config.toml
n_kv_head = 7
init = "normal"
optimizer = "cautious_adamw"
schedule = "wsd"
decay_shape = "sqrt"
seq_len = 512
steps = 7348
MLP neurons of a small language model. Each row is named by its layer, matrix (down: output weights) and neuron, and shows model dimensions 149-276. Each number is 500 + 40 x the weight over its row's rms, rounded and kept within 0 to 999. Numbers have three digits each.
A block is one neuron, or neurons of one layer that tend to fire together. Before each block is what it responds to, as a language model described it from the Wikipedia text at the highest values.

Responds to: Additive "also" and fragments. Mostly "also" after a subject or auxiliary in encyclopedic prose (he also served, also known as), plus mid-word pieces like "el" in Felipe, Gabriel.
L2.down1051:500528586483597525478465519540543404453485535524498507488545523551564501489452523490498492523503559508545561485535631418591415553544512485511454460517553488468474513468489513460534496417508522505534536454448498559561521535525559529524507488452481468491516580476485566507501446538549556492490500533487496497480445514510520473508483474530564514544517488549395522457550485492564559534513
L2.down1550:467566423494508482514503573538517461448435520517506496445490414505493443507497475481494460552552510485563491493500457532477524523563499472544485483420507527479503524413490441523521525514502435574522492432576503414533459477542436538485436482473509532553470537521528442477584483458448466480507492565498461483524457503579522505564516435511511544488517524508460514506515511547554545540475

Responds to: Role-noun suffix completion. Final word-pieces completing job or role nouns, like -or in director, rector, emperor and -er in manager, announcer, commissioner, including table headers; weaker on predicate tokens after was/as/named (the, part).
L7.down15:548484521499451491479513434512520549529530453461564562562506481509487449492492460496530522434462468452549528409534503532526499492485520498589532482522563544456502516452460471474473503478527526532589530436407483520519441490516524510524490487480558453428492484512533531556469543411538473375502535509526479499480481502460555438509545474447517488471498484516444523451522511524413509454478
L7.down16:501528515509482519455499505507439539509486440540471498573479504484577517537455374448484580507491483407488484543504484489484523515490468528554516507487453469510481528527507560448484545527480551524448514479532449515521543499494458426453442453512562496470484481523461479410571501466512496480494611468570458495473458405517485479443444522498532535551541516477473513539506470494546431526569
L7.down453:553447565492510505517494485441494510501513487500474457519469444486452490570508556586541508523546423510548498504513539530510635519481466473511478443495531438482478492467463544528482503539525540440478524507461498482497500537512564531551452528520504469523432528479501457576512500482516519406512489526480511497563420492459491454488468498530449488478408463445528512463462457510539516539573
L7.down592:482537583577436428502521528433423510474482480509461488488420528551460560503457534533484349459474488492409506444419494540518439484522491503589497543516445519577525460513475455486491451468487567550508485500481527524548588480553500530484536574509526548436520516461503507474559442480520467584498550536497458509506453433449522512481455540452539534506562566543447520521446468517489488512528
L7.down827:525510554482482463453486551503523486481453545492533491527442526531561472530502489502449530476523542448418470509543473469448484502534504487508495444489381447576567514474478441536518467546454526487507479497505443552556532436523452516595520487463485458528517458562496457529508445459456535482450568449554509550500478539505468437552484489540517534567525584546502510498501450495533446498508
L7.down922:444571497525544539538478554486494529494486432539498499480533593545553469541487447514472552537480514500584475483506517482574553500510466488533524489465527464532491501472449507424545533512470477577528483484494471547430524494484492513521476512515516430419468584513528494515555532480451476523520575519479494434578478517565543491482519563492515532483492524562554519477591521517490489537522
L7.down1193:535494488465535551471545553446500566479400470507462496462571565517457521515498494486464561551530456474464581450523551549501491500554485547530465395449474504531550446491460485549525510553508569488560502529435534510500471493504527411568423586503493482429460524470498514507518519516467487491502568486493503464453486434538530558537482493578507582520475447518536555504559462534686476518479
L7.down1467:522463542460495458476464484484487551549497497512512477439480538524508468546489490516480460453467548529457532510485435489492502523465602575504474464477519537521569505560555394516419480498499509485514509467520443515477517479512497441464539449509495501520534412386489455476506455463451513484504486521476480557411549472528469533511515375526477470469563530586493533516453462513441522508528

Responds to: Verb/agent-noun word endings. Final word pieces that finish a split verb or agent noun, often after "to" or a subject, e.g. spons-or, profess-or, perform-ed.
L9.down74:547488537455408479488505454496503547448466631507522497436505465443507545520467477442579506527516533486458462428454472465538478517445470534505486515464528496466533551607493473485461473441539428546482480586410498520446521525555463427597485473507479551480559525463475508461514445461437474583448544509440431485512472510545511538484546494471474419563446470558548569490490527502552451476457
L9.down201:593623493474528533483481488510533498481510527554545538545560434559473473507464526498465530503485545470549499459554476489435399432522535533530531509466497525510504489490453461510587548528467402517507477444402577506536532527494478463438504505575428537493427474491561482470480516500477513481567496540512447464485415472516453493488450485507589506437477459528582492491478516485506506580565
L9.down1113:503505519515472527453612572585555539564432527542555505567477571538602501530523549545536534493520480430477574462520442479406520496503443482446445528565528518451524438526543483548563548526500422482518499523518525495524501498573473460561473528507483511445519512478525460530486512471536461550483455589492505476489492435480475540441547505470515473558487424527496541486502531475482560493457
L9.down1255:401538519508580481552510568455519500517530487493512451520578525481433529474496531579490558476563505417513529486522407439454454529565520501562616450456501514510531450465495558396499530538510484465554478564464540508503504550572482513478507485537513443486459502512539519514500524563467530508479480480515479528534486513421479497523547507507498512606501557531533519510513454469479436463468

Responds to: Noun-completing suffix pieces. Final word pieces that finish a split noun, mostly -ment/-ements (stat-ements, manag-ement, arrang-ements), also -ology, -ics, -ation, plus some whole words like people, died, President.
L2.down1441:507498516532543515454536589488459545491475506510458469470527482452518521481507538458566496494552507493518572543498522484512498589486476489529501456495565463490551532511412468473482586494551481422464482487538453474459469466537478524529487444455478557501496539500525537498461534484430491525532478480507480541528441500508516538467581518534535527483505498478521526432527468430464556439564
L2.down1498:489523613493545532434492496461475501494537476508469444582510493463521571505474551512540552531437492451556518586563453448508497531599529455523457502520515543507530508507447542470512536470564429470485418464594502405423542587504490476541486486526514471552507520561475507478486529488511505449432411489507466446535472553532590543493520567512524474502436480495535476454538490446521536478461

Responds to: Word starts in table titles. The first letter or piece of a word inside foreign-language titles and names in table rows (la' p'ipe, Para' m'í), plus bare spaces before digits in stat tables.
L9.down151:443607488520471478556521542526510435497498561475501536563454454490494524507547498566507496464521475477466474546468463443461512524515510439481499578534440465506569487540466465519479552462474465541574493552527467575435518555581504403493494493472483510494469513431534498502477543494426376430501501550471447529483536477543526510564469460441524454486444458579507507517540480508487547484585
L9.down650:558479498502379568522559481446506532484479477529516502464482491538459485537503438474504494476514440538448484545486479512508524527459478446513494496556471457540459447488534513499517578552524489491547506489591489477480495452546508574573432506463488505415523502391582479521456493513477424493515523565479594483479599496600551505529466464530473536478523541461525527454479514535489511564481
L9.down1198:504511472581500520548454488526598509551460492438508523435467508483555516518501510480473462495542471472481511546557511468575451535376526399493525488522459536462494503536514521537478466534468549484498433557471490515599498556493535451566561586430502595488548584494456501495552442598511498431519506511517461533536469447528472527540497464461486538470522459526494579508510524509485473423450
L9.down1577:496476483461514467526521532542483435458533522408587517548519452571459520520498485466584478499511497561551502476504471539480515514467446481511532492457500544543490518553464482498485530472493512438502450551519559504506507468499441506517542495476557446514542526395512499534441511543538485511492426539471519517452531450477557553485439489499523478500524535527478494444429510517598516501551

Responds to: Sports stats table cells. Number cells after a pipe or semicolon in sports statistics tables (goals, appearances, 0 | 1), plus also and word pieces in sports text.
L2.down1096:465469512519537491433466457524469603492480472513532500533543481495524497473534535498506570546486517542456510494453501484462547544469426509460502536578485520497461446542461549557492429514490601456510516529555515488481480572487521474452503484429537489496497468475480607465490483531502534416479519451529491486483520503553536496558501449583526495548542512487497444468479567459500585554592
L2.down1624:499530507520537512529532484443434555474456484472509485461597512469496501488502455554554436572434497509478514487530443494474536498495454518447440491518445505519469426556506482495509499553558504404567487572456537522568560432539486415502436514526536539514428483482486541538456501540558526535543526475486517488506462513462455440473540486568580475444537486460407449496482371595536479517507

Responds to: Finite verb after subject. Main finite verbs right after a subject such as he, she, who, or a name, often the ending of a split verb: fl-ed, serv-es, wrote.
L9.down268:495510486482505510467537473458498492528573503442470505451435462492558586516507393546535450487571557478582559589467543463490523512502447513572536525471463519473549457526469540462504515448525497542537573470535497477423452505516500487530499436551489525507447428500493484465545522531507506428481471496483495513517481497489499465489449489525463484405460454439498467509553530537449474478472
L9.down1440:407499529452428503408480435462551547492490474467570465492508530517485548447508396482515513509525469552496558583450517531528506437472440504501480547424543505582542501504559510510482555498538473543532519550512524518474479484510463452553510477570530511487500509547470449399514546467522514513431546490495538492516416481530471552563518489460525510533465541547535535492507473545498591519503
L9.down1682:479467464536493420507489505511518490547516479504489500466543516507498484482492465475508481581519495531449463459598367472522482458528451476483553486503494497490478561527483470430510423493507463552442524529449481506505481516477440528495480491478463469540515470481454464479525436558531494555494522556505487518441540534549489446498509511400512525558492522544514566568511495452450537474573
L9.down1705:452476498462475514448556484520578513529466494491437449524486613505453459494552427491518601521557483498545545427448508486508463475559470503414529512506525497566470449509532574399519533521542479451501504512431430533525507591490453460515442540500494551532465505530408496538475454521575514503513537531482433452494510411503536488444531505520513453461507511554483475471566390452460480505511

Responds to: Role-assigning "as". The word as after verbs assigning a role or rank (selected as, ranked as, styled as), plus fragments like bec(oming) and mid-word pieces (Can-adian, Milw-au-kee).
L2.down610:537504500529503540518429461573562511451519480481501459465515439526477531530437495465549506460470454470494435494394475574494406534514483425538505491508537388529423543508547488472473445519464457519539516456484609567480516511485559419532510523520507581594545518507497503441532494521463458506546485596511412483591525480479433495507453546494517547436537518493459524577518452465474491561456
L2.down1468:477563428526480429531453505468569415455520560505457445590495542588419503465531522524567485494542518537450494544478524457499421512576531464525446454455521419577515553498495529488411488541482522583470543456513529502496487500537465489435418537492544534494536458545607540441468529519568539543558540548544518570496493451525482512523428456561474460493541556544478551546451476483554575481441

Responds to: Table-cell leading digits. The first digit or blank at the start of a numeric table cell, often after | or a minus sign (−2.2%, | 0 |), plus early word pieces of names (J-ar-vis, S-emillano).
L7.down308:528543508469471528504505497475525536496518466444501488506520511500484468459503502496517496482499535514472547482432596484499536495503537470476504487458561466514448480471561526479497505522571394562514455505626537476491489479590490527528468474486542517481452482507531472510478450540476534493523349492553493462463448487482478504562484443509483487426519441492477490554510431540470545550525
L7.down474:473494498498504459487488547541529476565494530509543497496483482519500480488526527544505515537481463502527533476465459438465583527542530519445476494478514575530466548520528418470530433531390576473500585494452502509525520568430455548448554499476467509530510441551438570503484436532479469497415466535565540587461501490463479511519545468548477492527528515438522497557537507503507556482379
L7.down481:541539540429584501578540504530481491508430524476498500534500476503490488535544549523539500540486511515459467518489525544558490482529497491470472629494545479572562519559503484491439526475478526493542529491492493447513549543490489543486533557477478472500444487516556500554533520450492566396527493492489528578514579459511508509543487535477447523468518505511517489406506483567451541469506
L7.down550:445473528504488461520490438483493482511475453440444551521452531441473501642578491500502457564475449582474534472486443532524528434460562465434519482470540552429546458403477487563535464564508450496514515523495444522508401513494506534454502507456540442489470549523557439431474481550551509535437432483498528520581500501510532500543461530525487551453499534529531550456494466512442510505526
L7.down1164:479533512493465516562481497492542492478453524477483576515522429474519503487500487509514560513472439463507468507497495450515531486476406488535522501451468465474607545523470496490511462471524528526537522522462562505513507572542555481595475460470533493536502476449490472554507510472521472559455464563576475550515488436564442548505487473486496472530463442522562514452477492466497451441496
L7.down1239:495533514583431434520437503435482506512502456547517553480521501464500457482589449443420567563494482526514555521527557420497563572484534535505475505405513457533442566502518461512460514498580504434501481578519485530499400490528506467494486551493476530517509494515521556557455449476503530484484540512498579508450525544544543550497488513518545499504506449548490510566495547493491540508531
L7.down1620:592510517506520482513478452527548538490530473499528502460522519491539514479550511489510488499539526473490452476506520397475443536493495479462472464521453568479528630487508522469489445474531500480496477463474565485570479597539562544498515506498556439525468499445527462464528493515484483479513516456495465502482457491452595466521537503497525512493566493404436424565514456530460490493479
L7.down1734:435458479520482556555370545482478482499445519479486548435466482586500518484480531495428598465465515469517437416588445446559547465490508518561480515443583477530518491553402561505483505460480462456494492503523483533473550481480496458439489515431493445491508452524464500504571526421492458500503414441514548537521548433480482523538457518518488519537536519451514541526498479541430573501489

Responds to: Plural noun endings. Suffix pieces that close a plural noun, often a mass or abstract one, as the object inside a phrase: song-s, activ-ities, eff-orts, applic-ations, plus a few whole words like information.
L9.down177:444510508479502465565486481584444485487498557475525470429528560475427495440521441570479534549513499448462563489576439486452497520477426415476528496498520518503520495410514492522477478441489484574454480464494527477493498551493532557534529456456460538452410503504501467527516523531463478556537490479507503588537545464450528512470579459523557539494584498539425442504575447462527513479492
L9.down271:439488433583478552495556499567521480501536462526435481562493590417460515467446475500550486503428550524463532588517531510470509442526491547538517540488506469492434486427508520488580556466466484518479582402493545470539414549454502443497443517513484536470435534489495428363547442503544515470472515500531561496494538438618463453550480510453472480490510525602500540409523502502504533510548
L9.down354:447495520386463487469526580469512481545449478463480577502509542524515525474530455485494553580543494487516588557529467473514442448506473525494475501520475452522560508468499517594481496458541449456472522514522497521491479526509487502455404512462514558475437473490503527658495412562547471518521450430444497546524459444556494512555548531467444503571404577513451463460529480518559466563502
L9.down1712:491562590506477476511544580480603519447495493412498514519522463568530484551516526526537464511505510437593514539527462480471481498511497469491508446549531532472559500496416557510601510409505474452540495514457475523506363559520490515520467471537477502536464493426518510569522521508562443513444471477454441505503439473491489546469508509457512481541530457443530523440550517462457517531477

Responds to: Collective group nouns. Nouns naming a collective or set of members, such as team, family, system, series, government and public, usually after a or his.
L7.down265:510480469542506515543500472573499466505459551539482509455494464539490471522469491542553513444544537433514560511450429441562474424550453467511577501507432508482481501543439483491523486530510480537530472476511526522509522487463483547459492525449584473515457514487514429480540476521567456534523437490493494522524451469524461444454478495508552456521486497478520515491505557517477575580535
L7.down327:552557497572529501504504447616487512486495521518519480527520507449500514497484501463530509515479507463482459509487503472553510476461487508560534492537499442469530507450507542462475513455534556436500465458502473510478486432513525460511491457429526500492453541550506451476545534632490484507492529513464562533498511514569434508495476476458531465434478493544477530488525522538463575488516
L7.down876:484443496557483435545482463499419548519398495527445487522514562459482546508559547482520495435499460607464482510489498546494481513494477536537536472517494447422442420518533437541501476445521503493476578528483487497522558457406460492477476499458430450510501471513476481520478526521524513537446501478488510554476545440453511523487446473541460517550526526565441519530459484506542531534562
L7.down1209:572418463492534442490448538467497519536509549454489501481477565545543457461549498540514493437526486477445503508463439466517462471425508522458516551573519524480452435539507424548424426448443487530479598562507440558527471426534531505488572474512442488540532517483427569483395515489575518474523575469496558505478469483509505539480511515492551467522558479527477540524545586491419549444530
L7.down1327:524476503535491480440410536558532535572498449513503556483481487436547498441433449446533518525559516500553539577533443503522481498502519496484497483519557549514508542490533545472500515564551481492517524433487459512474512530465525523465467512459537468483550551513454487459538500523499518486519472525558522502531483531552464474502505478491600511426496533513444521506515550549496557469517
L7.down1449:504417546523451500513580486486492513430517525561517457513485479471583505493551526503515550551505426469560509520544478524486481540556519482533473465558458511485507475534537467478650565525477497493459427529528538475468456534504533474525511518422523457535463536451466431443477489540499464484487533463467466518532444465494527480504531507468528503436502486441508562481507522522526425539424
L7.down1569:513390432449580495552522500440503577508410465491508532466547562465447486494481485469546482547481462530507557505493475495532460438506516554492512500404491527506513492573532486475514589463548508500543425490443529488502465424463499465515470488513470507487452456454495530474488568505437495480457507560459533489527513466595575527462511557476582521498481520528486524492587454529513479550431
L7.down1785:447459457463509516478516562439479500510530507509559523453466467511536545589488523507492501587486463479506486488478459515515450458427489466522537429491554579489536502492474523545514542548486484442565559435556512451503562475529580486462504545478498492560466468477544427485508486505458483452515533525486537494513549450464468455469497534484508509407487478504479464474561614496421477468540

Responds to: Role-assigning predicate word. Words after a linking or role verb that introduce someone's role or status, mostly biographies: served as, became a, was a, returned as.
L7.down46:486514476564495445542496515500560477501520514500480565480456471463447513466554485584497440438477484473503582575438504421470512472476531439452433507472479493562417547525497439504430440562515497456554470547526530508542494439479476539530584487549525511463559560568459546587469479440498516530530489571498467517550546491521540512550488518505461518486473537524474539498486491508480463506456
L7.down263:519510479427495448507565442437497558517463547480538525406498465506533491504458493502440498470509477442453446573414445466495459420512600553479508488484476524549500493509431474448467504590478501496538499506524498449528509494477429467492509471559547486551541503546472539487490505501441523516455512504536463438492456499515489535530459529512557478512533547518527564504507458466500525445453
L7.down367:481520500528415488501474434489460474516503538515463511494526492469442505511527492500504529560508493500524498543486533553497552511521503468493560502528565500454524528537477506473507466516513555489529512479485449511465503477484537538523468518494522533519465540506528409497503401479437460510484496468503570473503547554447479520453472471423522491450525522443565532500485522463468525460414
L7.down1079:433502523527445554574504498468540447457519480495441505536522527501502529514509445522455488487448634524549503434440569395483515530486523527491492516474556503610514492548523455513525434385501527456485506491554462518493491481471486544544528511515559555472487520430583541530502476491502543494473485583510514497475468468503589525542515464479506523551543542424529504536461532493476543500510
L7.down1220:516503506519443521489515527478475454555539454528423507588529558512530547464483538463468549569540463493542560481555407465432513507571466495462518519566472466484500488460439536524524538559433465508433465508414453550513496541524508504439480580548484569559448533449461503595501507448504453476473534547503528428529450527511538526483582536475458615468491485511483427458529518453507530477457
L7.down1290:548456483421546485382480554456537477559506465464436466478552540412538508435570481532498432436539502512542515490518592486514472507499521567442502533494535462528555517493518501539440461543510490529478548508501472483457510475440476479443516511454512535510535536471414537505434489523536450549463542485513587479513505422447478467542424442528473536488482548528468446479478527511457562473538
L7.down1497:519498474505472504483449410457435470476507522543442516505550563462475526452532543484466474484514472537454527529492490484441526510487554534522520533441486437499480480572537387582458531536548528483498512463504494580505472408478443479502584517506522547527593482471479531478446462475501489562523547496500537471438511498554495519489499491449551487475468549575489517558457508451445568411493
L7.down1506:436435544501426479474516483469498517554501556536475483508501477446516510446440496509479587495592509515580478476504560501485515484494545518468497436504591479541425445469463543523485588510565509465500501560497541553532571469534466508480493475432523480493521486577563551478502533556527503529539498486463447456445472506507498456523514490465484504387535482490525443497528488504481489487443